config.toml
norm = "rmsnorm"
norm_eps = 1e-05
positions = "rope"
rope_fraction = 1.0
parallel_block = true
init_std_up = 0.0971
learning_rate = 0.00129
max_grad_norm = 1.0
decay_shape = "linear"
max_seq_len = 1024
z_loss = 1e-05
MLP neurons of a small language model. Each row is named by its layer, matrix (up: input weights) and neuron, and shows model dimensions 0-191. Each number is 500 + 25 x the weight over its row's rms, rounded and kept within 0 to 999. Numbers have three digits each.
After each neuron's rows, "fires after" lists the tokens most often just before its 100 highest values on Wikipedia text that the model never trained on; "fires on" lists the tokens most often at its 100 highest values on Wikipedia text that the model never trained on.

L4.up354:493503508479489494506487460530542490478473525522500505505508473524518467498442504521482529553495490473490478470509485498479515499493508470535517507532509498570505510459487470498495525480515518547506503490493526518509500535514473481480463514496492501483516516476509569454508478484525545516472449517510504450497499508480498530519489505493514521468480488499501521520497507540474483512492480523489514515465543494478536524474479473493508533508467524464439465495511481489437495551562478487478516483489430526522474474523473526526478496476491555549473500505520517525533506493488515514
fires after: "\n", "vi", "er"
fires on: "\n", "ron"

L7.up762:498520555541458518529493483491450495526494531524458543501485486491508529543467530510502508525521479475521480493504459504493508498509510448541508485508527514519496500483493444527497528512534491521564488522511487552510505490460510458521507520521495515489505493533457522460526547502508475516530499492493478547495482472547553518482516517476492512532491456496504518473505526519536500532477458532467514467473476523485529517509487510492442502495491506476522515525521560489474494502478506499510491488484526501512473464494480488554440475506493509508528476488550513525511532503504526482
fires after: "s", "B", " G", "S", "F"
fires on: "N", "R", "ur", "c", "ian", "S"

L9.up166:514519488583496529447493503497448444521489521491565500480483545527512447487506513481509510503481526474523495538530494552491461461509536505500551468532513488521481502488515507512535461495488476551530490470525576518513548529517478501558495493478508461526505507458512501501504517508492548500499526509517503523509523506501494530504510529520527512491519493527487531528506529527506495500475526520479514520473518505471497476483505502495482470506515496514484508484519480511509532527522520463492461510462468454519489485437470494484508508505484501507483498458524527494551500516497480496
fires after: " ", " con", "==", " Po", " po"
fires on: "s", "op", "et", "au", " |"

L5.up559:526526502546519509478500482507480493484467486507487533506521502508481482550492531507505525522487504495551479520531511524489489514495482511506481449540521511504493551477466475547531494502543513533560513525514552464519491515511537488510475487495500490485473499495541491464482517496507564497503505470541549471492562512513495557481538473494476484455506511495472534541498476503499466513496486513507541508504478510523519498463478488472519540518528505453466453472495493501507472477546476468489496512472520464485496493517528502496482503525478509452489518491519487518508524504470579518
fires after: " co", "er", "re", "en", " an", "ni"
fires on: "ver", "ur", "for", "ous", "al", " than"

L4.up606:523531507498474494529515457525480491465482529499504515520506503507557460490462547504493517546489495504542516542545560513491526487513514519484494458506481485552481483477553465476534508543525498517526489500504541502464526497515488504550496483482522527469471487490500500499526526475558519491475527448479442487492495495442471540490491500473495487501488476453515479505479492499512511534504538490491505512464544513485497526458520513469509508499516485511501492508506471508500491504507465512523473522514516518504521449431537535484490494505510499481488476465519455484488457503463506528
fires after: " ", " K", " c", "P", " G", " the"
fires on: "ing", "able", "ate", "or", "king"

L10.up266:546571506510519500526498467503494483516510516465486475487505478486453475537485480550511521486502476517517516507510524509507530485495488515541475510525475515485511508423473525530505536484465526509523484477505482514494538498502484504460529530519488503525450496505502516493512482509463536525521541503513550535493548498507523503488475484488528506514501463518437527482497492497507488476538450515524519503518482496508529500483489499486482487511451500519451487533556550525486509539511541548508488498479488473502503519508470536506468469510540490520484453491504484511458492550490554503
fires after: "s", " as", "is", "ver"
fires on: "s", "er", "c", "equ", "ce"

L9.up270:515484534512483482523524491507485481471498514485529533534453518538459492543514520501505506485471483544523507468510494512452503511501555510480472530458518528518527493496475509480531541493489506497470447499499505492466505526495489499475523497484531504479476502499538503518517514509503519499485560466504519498489514493523543496488532534551523466453476457501477521460490515505503489484446454485530494520506520447464475517525515534464526527542502500510463535499500489481512521471502478496466446503486519455510523506456498489456472490484467477453438521510466512507484494506472522520
fires after: " ", " la", "ough", " c", "li", " sp"
fires on: "t", "act", "un", "lect", "hi"

L10.up623:536526486544531511498475482507485505493468506462500509468468454521524451504536484506485460512480472479540494492501489508479557511453496480500519509507524468496518501504519472468493511557511513516523464423521507483520525509512500494500518510511495512503493490548515473450488512508505491505495524496483510510510514493503536481490502536479473472488493481480466474414519508484485507495509478536521512524484469447518513509452489448471527529529522478486480519512461521517502530562549523473484457485494480502465481517507524525490493509549502493513532484470490497493434496517452498487
fires after: " C", "c", " c", "cc", "s", "de"
fires on: "la", "ce", "er", "ro", "es", "re"

L9.up459:513481482535496507527509526480492502482508472473501493473499475530487487485550471508486539535495513502529517525526498504460498464528497531544542478483504511503508491511513498487529483499479522533545493474509494513469543526486479481571518500519487485469481535514483549490532502470483486483477499489521508441499508507507500517496470480464508475499517484539513500534529506515476492515502549505518485551506514451536512506445526486513496474528490565490454529512496516458515513488551486489530469510489456497481492476462490474475457412470500512528508486465524506523526529471508491518
fires after: " ", " Re", "R", "=="
fires on: "s", "ra", "f", "aff"

L10.up354:515504501497519516513520513500479483501411460508496476494503470509537475464521476440472505518485493513499541511478479518482472497483511495515514507547469488525498496455493501533502517495484494522535506463521533519531488522481490494531518541512535471524507484518465497516492510529494526568477489467457543528496544496512527535468493525458537505519480485493461514535491479485486507501520425491499506497469476484464510502482532532475500502486464508521490490498513504524491547557530442464498521464452511501503502506505482482501489527469530558491474482472502532497509529535494512486
fires after: "s", " con", " dis", "==", " Con", " ex"
fires on: "s", "A", "er", "cu", "pen"

L7.up749:500545556466486519504521496549493492503489535533476520519482495506484534538506507460505485519485484517509517460487498538501513514491497502538488509488480454493542522525501488477502498457495490556560514452524466480517510524548491507479458527503532496490492505574493511495512520489497501508528539469477521494514535478484509513512488507449518533514494464515448506486489544493519489485483524562497469510480504508549525490509513486473514531504469516549502449494464513505466519499535504458528480532477476506520480451482499501501483486479482466514521493506541528510481531483439522511
fires after: "\n"
fires on: "==", "---|---|---|---|"

L5.up233:527526495530500454501464494524471521482514515470539516540540493508510483485542503515483547496485513499499485456510526528449474500529540465558489488510505498517513512499469521522519524517477513509569508490509476485514514497540474510493526490516471499484523482487529500508510510510507510522504488502504471457500535504499517489536491491496506493485489488514471572452500475507480453520524520495478504483481500500511513491469515536459485473535444520495456461467471463559483514543517493486563501491471507477518497429487467466501489482479491540476482450492479537534500508496519493521
fires after: "con", "ce", "ro", "===", "=="
fires on: "d", "at", "ed", "20", " h", "in"

L4.up542:503454502546507505504487512549438486491489501470518492557496508516511503528486492509501537483494474540509498467468508513515492513545489533548494490505527521507500507503471503514512545495458521526503446489505508470468543524497504485488500503514523508532491495494500481509517542491515519507490507471541452534494500476516548495491503490550498508480474487498507503448517536556517471510520487513521475520517505469540521518509547465510489521512492569474475525483532539489464536529483486490520436487509494530459440528507503512470496499531518526503521458521531534465524478516481532509
fires after: "s", "is", "es"
fires on: "s", "n", "ten", "t"

L10.up611:500510541545512487538488451501484509498501492442527536490572502552494500515502495486543551531495490472537473508526523518502487487525509481501474474511484505490489491505519493468491524481490480484513478499501525525537519522487525475518504498461491500508521469516514474483495483479533478543525553444507454479494508515491480496508469487487496534473520478481460499452453505496501492504464471487539510502490495470466520530527515534525526488464483471480477509494499476524459492543513501490477509487514481534461463450458555475519483530481528517446495509503505485551471451515485504499
fires after: " ", " M", " m", "000", "rm"
fires on: "ed", "mar", "ju", " km", "er"

L7.up294:547496509494501508524532468532477468522544501540484463504508465480453526504514476492522477523454508520548497483514497512490475477531500541517505490532502497530507504497502485497444497512498447519479469511490475467514477492547514483517530515506533493491483513505468518477528581529501498532503521481547529485516534483494519514507514529544559507498518458482488496469548489507507490499517498450455532516518488452512515516492462483472453482490480481524497509534530544505447481529488528466535476488512523453482500458500472493506472506502491466479489509509493540497501491512481540485
fires after: " ", " de", "s", " S", " along"
fires on: "s", "c", "ic"

L2.up245:495512491478459461450491459509485501497473519486506510516515497541524464468452546504514520524505480466504495473480534527492501519511513488505501509504521519502536530493475516524499547515473539523510509482529530535517500535486530512484513482512503474455479470501506488484518490526525460506471534528533538446541519518514505508528491505507493471486479519483460496517524516537526482505538496520503492542540517525502543512475497466509499479576481492527465487546528492482502536502556491482473501508491485482494476456528443491510513481508491486518449443521534513520490563521519478510
fires after: "\n", "==", "==="
fires on: "\n"

L10.up281:504501504530499483474540521489504530516489501464498463499512526513498468464458494504501461504465505497524538510468491525463485476479541504496528479534500478488526472443498504506537474516486482516548486507506520486527472512504477470513488486560546508511510495510500531473524461542493493502469533471466506499521514515449531538509488497523546481486483482496470499514538534455508528507466530469472492498470505468488552492508471498483454521486504480484456475457488543539448538511507490489516446488519525484505476493491472515496460476468500504462539475532535527499494555480491505484
fires after: " ", " G", " D", " Un", "ff", " re"
fires on: "th", "ic", "iv", "en", "gen", "ev"

L10.up299:522491490547504463462492536534497488543487533489494500505539508514505477515502489517520478502467528523514486493506494528474524527454535488523488490474528498486542466490545473480505503514475489488483538504509485482474478527495508466490483499508507533537508490487469508498494531491500496519497551488459497520477528504463539516502475496458529529478502496479453519447489488498523509488539505468475524520452513475470508516483532486484495488503438541548440470505522501494461544447508518469519515514536519518509481512498514514509468516445537500516535530515523507504554486551443533500
fires after: " ", " in", "ff", "if"
fires on: "ic", "it", "gen", "li", "mp"

L2.up322:507557504502456543492487455515461486485516523461503508541516517521498455549462546492469497535456504521535514481508482485500496502491503512528523490531488504510502492512476527468490506496481507546525503476522473499517485504487518479545497479514483500467523506506477508477531544472527557508526478499497464472494534476475509505483477499488476523497479473489499526505524482507514524517491462520493501511474477527499520521466498491500514480577480525493499481521529511565450529520541524529541489469449461472502500489446457513474481476497493546530461516496502469514514471505444490507
fires after: "\n", "-", " system", " include"
fires on: "===", "s", "==", "===="

L9.up647:511520481518520492471538492522487489527505473499520486505533495514552497486486539509500491530503545469485506538522509501459475522456517470532493441525489473513493493463518497497513461511492525547502493489489515491508495521494468549497481471508486493494473513494524532512545553510502504535535543511527500496470510466421503466507522518493485527567493465494475465496513448504526505494458458519531471512459503507503523494504509491475443479497536532498439528542498496505500525469558514488473509507481478524445489447531499508496485497512518504513519516538508518515490512490473508491
fires after: " ", " re", " con", " in", "s"
fires on: "le", "li", " Di", "ver", "y"

L9.up87:494496503511521479520510495526505501539534491501502520443474476505503464473511454534536501530492459514503532471513511476491504460478511499524540495487526513507497489469497511435503500542485529513483512456488498528466531538534474541523497493536519522507480539462474456487490503480480454534514463484467537481528500461505532512512524555498495487463495441491492474488495514537502487499505493497495528504506489476470533484502535483534441502524479555534472486503478533480433521492548481473489465498502486511501500469544532487493473460491521462482502521506533519526520493498523508501
fires after: " ", "gu", "s"
fires on: "ra", "ri", "it", "o", "z", "s"

L2.up52:497534538477539504463493489541509475502456483483517494508486489483477492516499486498510480486469503507504509488524472497480445533493505450507487515515497530527519539523545462515502493469523479534505480525478505486503514518485495480513478533506498512506515473514475462497532503492479515507505473514482519477487499545469536499528534507459485521487514465488486546520529531505470472481483526479498516513453536465483516493495523468520486516506472473522462474476509518524484592495522452459477495437442523493495444487538487522502525510502502529487515488533552531527541494549465488514
fires after: "\n", " =", "ur", "er"
fires on: "\n", "P", "op", " ("

L5.up137:522527516492561506493502495517509530528472473469514472486491481492502512531465512520547540492498531493510470485520503501513505526494481514512496510480513552541470530493498461461544569505492489495507473462520490519496533504517488475546474490482493491487483473521510487472465519499529543513495500485516436510503533479452507485503545489502475519473510493522472513532495462527532464493474475500515486538452487494498543487484529505496450490505516552518471493493489514485481509510475449485537507495440457482466481524521507477484439487487539551477490506522529503520509458507533500515
fires after: "ur", "ci", "ea", "-", "mu", "gue"
fires on: "se", "al", "ial", "we"

L7.up712:540470534517502499494547457491494462520517537480499518500500529569501463499501519501491524535494510460513497527532521515470511494459526564551526507484506507513482496480511515493502541485527474492506473494543510505518520502527483504495476509499523538518528514509524488442499520479551467509500490487518460497506512481485499566512529511495497493479485512479498473536525537507490522500481495525522494498481536508510532504480488452501501530521471529486443476497503506497464536523537459441486483501507480567513495518465545538486463493466501469510518481506500499503551524490457521541
fires after: " G", " C", "c", "ic", " c", " g"
fires on: "ro", "lo", "an", "en", "ri"

L4.up445:459476471531475498518500460559481552505477544467470517531516457525445517483533475501481459502503460502506488497499526496505536529489539527543486493532503498474497546497496470511489515549517490512491494510506503501491534494536473488490442486507493497453511453502489500458511483495484491487504505483531453509523494458482573489518510509477527499528492517483480474528530507467535507499468496533525500483462513491484502476472491507469469538518480506519495486509463473502493477501521526499530510519480516495468493427517485496457467527519547490472517487544475535498483510517493518545
fires after: "A", " And", " Bo", "o", " Go"
fires on: "b", "n", "re", "d", "h", "ard"

L4.up541:510525560485476475469470484528525501478501471487507468473509493547505493499521500511488486536480479543506513456500520500511425524518472492536519529532561512504544540552502478498531509513517499488511479535530457480497480523550496504493475496497475546528463458505524486488483500508538506527537474501506487533530474510486496474489515494492504485475489500517492528466531558516512489524501496483560519510515464500487540485488534497486475525509498495533460541564498544498517449501494525531535492476484483493490500518544501526511479491462497540470485472491507483509513507490459494530
fires after: "u", " U", "hi", "s", " South", " S"
fires on: "ki", "k", "hi", "K", "ka"

L5.up134:533486539480508511460497480504497482462506493480488505532497504466465462525495513496524507547495527452494478478491522491504473497505524502511510499477520524537478489485520481451475512485526511480533443501532460531529482530519521488544508535520537505488538488484519490473472491474539495498504493479463526454490508545488490523505530501507512506475487467518437475493496484512528477527464504488503500530504542512494521523502507481430499500525467481476457507445433478524484535495499468483493497469517503508525454449481505518481494548538500509542525495508531530524530479561500495506
fires after: "\n", "port"
fires on: "\n", " (", "ant"

L7.up272:501547525540469519472534497488491473504507510507487461539501527489485512479539468533467511489474434507551539487522508526478483503519500489506496474438466512529473521462544512481459492507515448514474494510533488492540498514530515541515514528489516485507460469498493503513491520501500480516520481478491515471506566478503514512498492532515537504502514534493475515499503504502507511499487445528477469495511452541505485480485540475477500490534456515459500486496456462519480535512522481523493515504487494495480492437525493508490452443528520450473492502481500502527484494555536504518
fires after: "s", "er", " ", "ance", " 19", "th"
fires on: " |", "n", "p", "ult"

L9.up450:517494500586501467513479480477454500542505525525488515492508508518511501477531478513490517518482491462509521519494474510494495507472526515493494481528454542503501459496519482431487504544500458521528486480516498548518459530485467467540552475512489515484500501560493500463517495536539503485511518490490489492534514510491488504473465504497531490467469487480474480489496540492479497531482464498530529517548448487517492512476502478500494496473490537540461553508528459538503484539512515513522531524492539515510488456518536503497492535480498534513498488509496494517517441489464516541
fires after: " ", " M", " V", "M", " m", "N"
fires on: "ed", "er", "ent", "leg", "°", "l"

L5.up751:533498464510480534457496506507495491498477478478480501505513447550506462520498473511503500514469487502497521531518445550495474538518485507489479502519495536484476502481536513483495509518542507496483489442488544531526509464451457526527523531505527499485493516548504490482491558511490500514514501507541494490464546482496518539500557547475509450494454497507516508443488505526516532480492472506467454527499516529507496512462533483444530486519525492489517517462511461504508489516490555512470492491512460485482518497511502491451499486492496480528514511522456520514535485511482481538
fires after: " co", "te", "ve", "ce", "mmer", " mo"
fires on: "le", "ci", "l", "vi", "al", " such"

L4.up290:463515521488560528506495556510484499539461511541500482489533514534504552525525521488485476536452536500499543479481497496478457504521519534502540507520512508555530517514533513499509507516503503542525512511518528469471507535550469493528485545529525530503523458500541485480494489469523502544490504503481505513538483508447505502535481474507500485515483502502477506522512501514543488482492556547524525532510522484522516448497510507485492520494494488496477478481471501503522502544505496499525495450495488538472499521511474519509484511495513512538465459494536482517458450531480507557
fires after: "\n"
fires on: "==", "\n"

L9.up155:483496505496481526463473479500437459481509530458484478525501489510486479504533527506530514508443498470536507479515443539489509528446498522504525524486532505505537490460524459474510529521524506510486481528513517533510468485562498478571471470509468520512500498514501487515498486508502493487460503544496540465485517488480498512502499534542537497519501480516511494465477497520532510495486527470512526486490510463540510508481526499458470517509512553462484502532449466498499521510485462477483481487490549462515479485498480502510480447531540484516477509516530507506482457534475517474
fires after: " ", " (", " in"
fires on: "al", "l", " ch", "ed", "ill"

L4.up34:460506482490513487494495501556472478526492520467484495486496455528504484477469486526501510482501510460526483453506471560480489486498473517503515475525509509487529526493522514511495500536487471460527523468495517502500508545543472484475469512499520531496510474497486515474498501511474537537501518501519503520482469535510529507496480478502495443495492473518505498546522532547554423510429505517501518525495493513520502529509505493463458478510488495530471517519521502494458530455524514479547438532490472533497500563473486517504501502478529461492535478482523492503517449486491484532
fires after: ".", " Z", " G", "G", "E", "N"
fires on: ".", "A", "R", ")", " also"

L4.up513:537476546519510492488502471541481524540482498508498472491536493488503516463495530521528524567469511515495479474541500492474478532482558503490484501524530459525482532516491462525487554507486479502526491529537482471539467514541516517545481515493513494465503497506535509488487478510512487516520525526513504449485480522503502528504467472495536505494477502490488507517493476550524494534496546524501522526499516489522480500457470511474472473504484524508470468506450513489527516510530486485533531500458462467512509443497437515510502480479470529500452461509505468546519507531501519532
fires after: "\n", " (", "==", "-", "===", "C"
fires on: "C", "W", "on", "w", "L", "out"

L5.up366:524549541475505537501481488536494468504542511513485489553504468563503494528506551471469491499485495481503487441514468497502477492491520514513544519465515524514531509513507494457543489511526520523524484478502478521460542515492515507569479516465493546487485490524487459496544515500497498531522505466511486517523512485428492495500482499480498542533496512513508505502546517510506516484488493534484510501527491487455521523523526471522499520493505493545455470508511503505483543546517503521511421517488473516493481475512492554504475493524540486503510502504513536513511472530459502529
fires after: "\n"
fires on: "===", "=="

L2.up83:491509513522488488503468451492468483498517543512511498516482515504478534488491495502487496526469507486500520468496477520519499460516493558546539486516529528536539506489485490486523518492502480482480520488494527538466512498523474495528513504513522543471507503512518434487503526498577515504476528537541530463532551501524498529486525536467573465523457493473507532482487522517518479540508542530507507519529524480507534560511518510453475492508543507511488485495504511470495521538494507471482483489518505470502526462476532469520470488544505540514486529491508528502533485519499462494
fires after: " ", "\n", " ("
fires on: "s", "ed", "\"", " made", "\n"

L2.up698:515473498531502450547519545485473476472478484526544494526538477514497494493486518524532504541500496486477539483503534527508428463491481499514526470533497494534477512493508542428510519532514488474508469531535534519479520533496495478544508500500519518497493512470493538488506488519529485496489524452522506485472514477514482481488484511526543508484490485496491479512553487511536473559488529524491536522479513473512514495480470470489475465496547496480495486525502496480509493505521504452477454488515474508481460450489470501491477468505543494490530537516486499530490469469490568504
fires after: " ", "'", " (", "ba"
fires on: "s", "t", " qu", "st", "f"

L4.up529:519516499521487497519497500488526499530489512512486504518477465507509511489525514487509476513470479485506488512534476537478516508467521543535486485498469524524525527461526517519499510491538490522498517502472510506497501519507492501481453511483455530504483512539547503497478483500534460503529538502522497470487518528458517523557509499475505505490426469478476463532546475461502479487493569492499467510457518496506484522459494446453465492481475498535486455518456505514456528502516494480472469517523519453496454487447475522506447506529450474497489524513541477518490506476513510481
fires after: " an", " a", " most", "ti"
fires on: "ly", "red", "n", "y", "al", " imp"

L10.up207:484489470500523493481496437517462487498471527491494502484484485494489517502525470502476485511501502479482498462509497506477519497468507543516509511533517502512522509513507499543481473494523448510504463482516522517481486511525433454495500501494507528483514518504480509508496465521486472480493525526511518472496531488459502459488506530504538489519493493519501488470540468470488501495448558510466529512475479476536500527446501491486468483550507503501493476533518432446472500503535461509511443460483491495458482526482555454465473480477478472528464535459560518481500509476482512490
fires after: " ", " W", " D", " d", " 0", " ("
fires on: "im", "ill", "ver", "ar", "am"

L7.up233:520493488488529504518514503513506474483459492498506523476543475523482474489454489515481499515503488462495485518471494519490472550499475507467523488509494481491508498493485480497505543492531506510583476473509482503491539498523531500502456464533551519506470522551532519483515473518536529503525531524503498495514501492485491558505529493493517469488473479477490495488473544514509472516467516525547524516490492491499512520515515545453476554523462526473474468536525476528449452486504515494566513535472528488487499520542486530529452514502502488519496447509524466516490503530469511533
fires after: "y", "n", " An", "ten", "e"
fires on: "w", "ne", "ni", "ri", "ru"

L5.up718:471490476501517486512503528536458461491552516485502539484530470525505462501502539550528529522451512465534486488519492513437527449520524480504517508519546473521499493500529504530545491524487509511527532489488542478501529521518501501488516518497503502500524511480490518495505489519520470554544505475490523475512493523480500539494491488489519505481479460495481486475506517536558470545447485526512535503473508516469484522511490499428470479486499483499511526488500498517497475533551527485543482519498471436480497504492485484490445483503531457504496500489485510487533449494523489526
fires after: ".", "\""
fires on: ".", ",", " E"

L10.up531:485541500540470542506556512477468521502500452514499501504538450451524478509514500483497508524494503510534465535489469519486499529504476547510539520514464531491475510477502505476519467549476520510473458463470484493540543515453470488518501474504484489519439496510509497435506507490489518546498508485506484506526492511474532533524450480466483459497501485538461492486544518546483532471501467530535503499474500492490474482492508513536481469443473496521445497489510501500504530507506514512482492482519505471468453508479517494461473496463512490484476500515511492496524479494499489545
fires after: " |", "li", "co", " co", "st"
fires on: "g", "\n", " se", "un", "ig", " E"

L5.up185:505513508470490482487520508495444495525517538498499499465509503541474460468465545513514484512494451495528497460494506496502458500518499511476542504502525501497545527512544496472481533511482511478517467469472499485505492513500525460557469479511507562513532513501513493482486484464482485491495504474500489462481498497460502486501537523476458458480484514518488473485512489518491509485503555490501538515487528501481498526507547455472496465502558518484470521520468449489504483539485464482529504471474468447514500503463548531460527480500542481490460512458527494515550509492475528477
fires after: "A", "ne", "gu", "im", "e", " Ch"
fires on: "ed", "l", "it", "ung", "ong", "al"

L7.up187:461527510509481561478487481551505496511521499521505497522504451529475499494526517488511457524487485501498537526506443478455465461493505517530500498464494488539511484510522483504509510493519471569493508488484518508471536505572432484529497517522478514457472503538540481486506527511527513497476533499494505556535526494488473494497488520494549540516512488530501512512494481505532498473479491551466503489466533544455531499488524521473485512531472499482488495514501493483499547522514499492525528484504497504510432457450485506519530510532529462532500517505525498493489506484477502512
fires after: "\n", " ", " In"
fires on: "==", "way"

L9.up192:526514513518519525498483484540476504451490538500492529446488509508478494476491489462481506528468529548479467514518522514506495478526509532515509523499485542486500547466531497505516558514486451523552516484546535504463481515483487449521495493465517564527496451511493478466512479486487551498459507491482478483505491544476490496496511467466533520495481512503477517483463554522511497531463509488520512496510535475509502487512488467459472497462533518480487485496506489514511532469539547510501518474496512476522515470481536501503516527449489536515489513504492440499526466495470507531
fires after: " Ma", " ma", ",", " M", " B"
fires on: "g", " Bel", "E", "d", "ed", " Ma"

L7.up525:495496489477539543513512510534479495473548549500522530492530493503497486511500539480511496526465508501508500482519472519442534477479547510547505487479503494524499514476521517520479494515486466524488467479527522517478511515510474493549533543481492528463530476499459477470519532476525529530536474467501510496507539497500508464463534488497525535455488502550496503498460526518537522544478517560497503491512503444477520496519506495434500501510467520514482492550513519516502520530536488496477522449511506441474515493457512485470482470493520479489477521549513508515521520503498488525
fires after: ".", " "
fires on: " A", " E", "na", " O", "em", " La"

L7.up543:539534498461504533502486495493504478519448521498519548490494496526511533503484535525461508511504503536504483528513488503488482474506492512470528487489454530540514510494485524507517488528543520513500508455503523534513491525548479496502530570538491479471446492481491536477495511487495534503518459487522493469512516462487527495495492505508495500500470506503490493474557536540558503548478463508499511507523523512499523520509515518519496529502536538571509473472487496509470505459532494553535484463443480533482516489441474508473494489540507497546464527521495509495508501490466494511
fires after: "\n", " In", "-", " in"
fires on: "==", " di", "ter", " con", " Di"

L4.up250:486463517493491502519522483496486492491532491468474473490493500483461510520458523484507532522456542517496525473511503485462492488474508542497547492477484493520506501491498538474491525547461505523511449501517507505459530520493461500565476496498500509529478497524468486471523493525500494506508490508500441509492503499492517508535495532517509549480499480478525508498556496506495432535509562540566519494507501467534547505498502494500496511509493582517499523507488515498494490521525509523486455469523516509480482460506504524455427475504526489517531497549513483508502510450499486498
fires after: " ", "-", "k", " K", "/"
fires on: "t", "n", "m", "s", "f"

L10.up566:507549510485516502490532522517490504503508543504529434461523481547501448457516511509504523499496545550527475496549489515530478476511496558479509521515494491538462489509526449544481507527551494498516469493517532493526489506505511517520480495501519520486507488484509464511488503531505492521533500494514531483497487447517529547494491487508511507487469514514501508439509559510537495518454499530504527499478494466490499505505488461505464501514497503506499485482495532487513495526499501478492456540502482530483481487503554492471435504458500514586468483487522524507505491476459482514
fires after: " B", " C", " P", " T", " c"
fires on: "ill", "an", "'", "il", "ri", "li"

L7.up305:516471460470459460489487501491477496487512480473502487489502449519479500489473533510460514575500512494512451464539448513494472495458499501487490490525495521503510514474473508514538505528471517519537475469524523476513478517489508491492476521521495557453512513486523514507517535469486491512538523526511495490505504518458500555511527538495524478514497468485478500475513485537496509520498567500493477513480496534548527518462503496432512519474467525496503459540505526532504499475512513468464477508514442495497478531461475474465502517524523447493540498503505505461515478524480504490
fires after: " a", " an", "ar", " the", "ate"
fires on: "ly", "y", "gre", "bo", "ce", "mo"